Weights of a small GPT-style language model, trained from scratch on English Wikipedia: no biases in attention or MLP.
MLP neurons of a small language model. Each row is named by its layer, matrix (gate and up: input weights) and neuron, and shows model dimensions 0-159. Each number is 128 + 32 x the weight over its row's rms, rounded and kept within 0 to 255. Numbers have three digits each. A neuron's up and down rows have the sign that makes its largest values positive.
Before each neuron's rows, "fires after" lists the tokens most often just before its 100 highest values on Wikipedia text that the model never trained on.

fires after: " A", " U", "B", "le", " L"
L2.gate272:136140160082122124138126145092105095125125132157171184107136119105109089090110123080238115100113108131124131100219106147168058163089106177120088165106120145141118152109163140116095102155083138154104177142125157120146129179080135088127102098181133107176070135093156145163169119097119158148123125117175121145165142159143173171132102167144131102151179160183130140118120143138169116121137146059091110143173136195099134137128119112132094177136131119225101084171188108177153145091182161
L2.up272:062095155082100153134185083101143101130074112143142056078006116067132082131116117152171161096151180118108124093134071117115153138101112178122151109117097116117072138150178146070170123114092049091111133115093167172142114078122140107186167196117208100224094120154137121097105121103120128135093144141115148124106140150143138099181114143081142170124128110117122110066146154125107100129116130132142127119109138184126106111139107135133095155130172166136142119173088118141152133140108100

fires after: "ip", "i", " dec", "a", "x", "as"
L2.gate183:094088144126175127096106113153196148107180110159107137134135133133136134109116171084157107108183134160152086131090085116183159097142150085132151116146138052136121149163115172092153146097151137081143120095111180159148130176117131155148107118122081095135146134158117161134094160129090157148116081116180109138129112180094148163134109117102160195122061196154143178138092132155098136148123094096076127138108122131157208135134103143085166115117142112136102227129066192075109156101027131
L2.up183:096176197108147162127199105172189114113152163184109159061131089116128177194090164134153130090082140112156106113117079147121141186140159074106157149189140164092134101109144098125077135129115122166108147196129172139185127119149186107124088108115065130110157124164117134072111188141110116126159092099133136163124121137117140131132122087118171109101112158150152094162161142100108107149105147135121198159078120143113099092101130126118105178165085078074058173086093123096157109155166090

fires after: " qu", "en", "com", "att", " go", " com"
L2.gate18:128152093121141077125142167210121096173156111149071129100189105134175144113109145131088133163117198151106106074136112162166154128067104092125089127135146155100120148091103133088140132093137139106094129105208183131059121177107123138081182139105115088123118206163128088126197139079083156153120137134082140116114091106149115148110139200057148081168130130106147124111065123134111147184118132144174147101109145140175143108162084137107122143169105143176108108090152133044136167119135115
L2.up18:133152124122098116144155091178142098193120157071146135086211124134138128125141171109141105146160152125146097144123157138161129165124105048102119158157147160120119227108107146118138139002156159105094112102104156109042151149123087134121189148111181064087091117143126161119144091128108126215135155169053089120140115122116086126122136153094160093132137118114158088121147161142178138139126182120123172123134136124165155091163136148142161098143121169155161145129162134097072102103086112

fires after: "S", "F", "I", "E", "RA"
L2.gate49:130129135110117205121113184132141092109136113155081141106148126085123163089062131176055130132095130102092127130151047128129138101098159175197121137125124143159185151080137163099111125089129115127141072112122126121117124136139162133131163141167132142172105040139139164072104159116107157159101101106196108125164160182214099099123101096085153113128060114127118100122175058135119117084113167145116148138165134150130101155182141161096130090108152124150114074087049151132075135163172123
L2.up49:141154094153123152114074143142107146088095096164056145123119137121162079102083132090127096138143113082133204134139113128073196096102121143120119163151139123142167153157194111161109153130039153128106144149126076127137102114162140110094157147135093109141131139142200128085090120167131130129134138146139184137102157140182086175165176114167128156192152099102168140081120111078164080176086144119079138151075150120112198077102130124117158174205119160153125129204146122109154121085118178

fires after: " B", " S", " ph", " Sp", " b", " sp"
L2.gate404:143078131150159145207129141069094119067147081123115108141114102097124103128127193038081145075140128123186051052093192125110114127126098135118098102139115093133190115127121114113134213170083163129139169149137148141126143112090111151100119077150127131103168124080127115191133129130084127085193139169134126118153097087160154182153139123126152181082148096101147125085157128071166132132149194111084140130126163161123149111148114116098119133074153161120125192179120121139097118086124115
L2.up404:118122076208130140107145148171176075092089053096133141139097152150149216106132101116108151125106112138102146130070161124169149095101156125140136168145077150111156138151122159149155141179145068143093162157102137080110165180108181121086073082111127131116137104157115145079107123168077131092087132193134152148090169119143138190142133091099149083154107064145103176099109154108208155129103118119118093120061139160155106136137109130108102057125121146104177141083122093099101127176167152

fires after: " ch", " h", " ph", " gr", "ch", "Ch"
L2.gate432:213116129145150216139053112119150112156155172136166146150128133102098197093100156136091136069106094191164067132116156158119151091180058136112058144154138140152125133149090108115130152134147144104095069151129117083131135220130085105132163141142086138147126150128131172110117124110130113108120111123121125173088108115136108106133144117163177134151113156142136218102100125140052136094115112117169058209093160133108117155158102105180115141139129113147156100202154127117120136129101082
L2.up432:141158123155090110130112128118162104115117169149163099152114098110087108100133134086234103171090125116143117142133144159100109136156079118170161092157106096118135091135091088079099134142160133160081112146153074071133115147124121104161124148091023119126114152165144111109140102101119140161165058096093058100150101123123121080157108204150119149095149141129100129182171099137151090115152102137163143108130026062165096197128140141175158108121085119124156109119121104173200134115144092

fires after: " Lou", " la", " d", " leg", " ed", "v"
L2.gate621:117151104081160152121099124150110140144209143129157084126078097170159141117101153114131182119220105136041118047135146188123148164135146063077136136134096060047140133134147118100129097127107120163077130072130162192111085104120168139143042125148143066089172098108149216123087107169093135176169132132068113153119143130098115109146142154093121135103158146125120186128130113129107106148160089140117142108107133100142155144128112103117133139118081101089180160137125120150151157090120129
L2.up621:092175077118079060130125124073115122134079107133193124075112134114164087116067129113118195142107171147155125118147194091154147212096138123121137087129102116154146138178148133143140075173117155098089149118180118149137154100139179172167132129112081148155158112159147138129154156157067121131114121135131128130151158154079086136165120177159112123156106164133120121057106162119115143134180136125113161124157110113195127093211143188079063165141121102113146120210138120120136093148125056

fires after: " h", " H", " ar", " Ar"
L2.gate24:134163134109143108149135173074115103140176123188128138122133146116221139134113180108125108096111151142116125204134160173124105124180079177120106136080131125122086131074139110078114107209159100099148080132130098102128156147170122195080087091142142177133155200113136094100140122097134143088123090073098119053107135143119137067133126130097143125170145119151126201153111095162109140164138154107077175129164133137072101146136125128082082144095122142129113135081094084159076149077195087
L2.up24:131088098114154122116075126082128147157117111135117136098095139123145116081110121111098141138118136098115117152100113082087117187077197157138186115118099156102102151132184127152085231180068073137138129130144132121120126153171122141119115101071057144126167116172081149097146132137143132122147103185104122099159133126117113082120155130172107166137059182115132169078109109084161039099072055131154121134107095094149074120048167124164058142157145131142136097152117119104162169105112129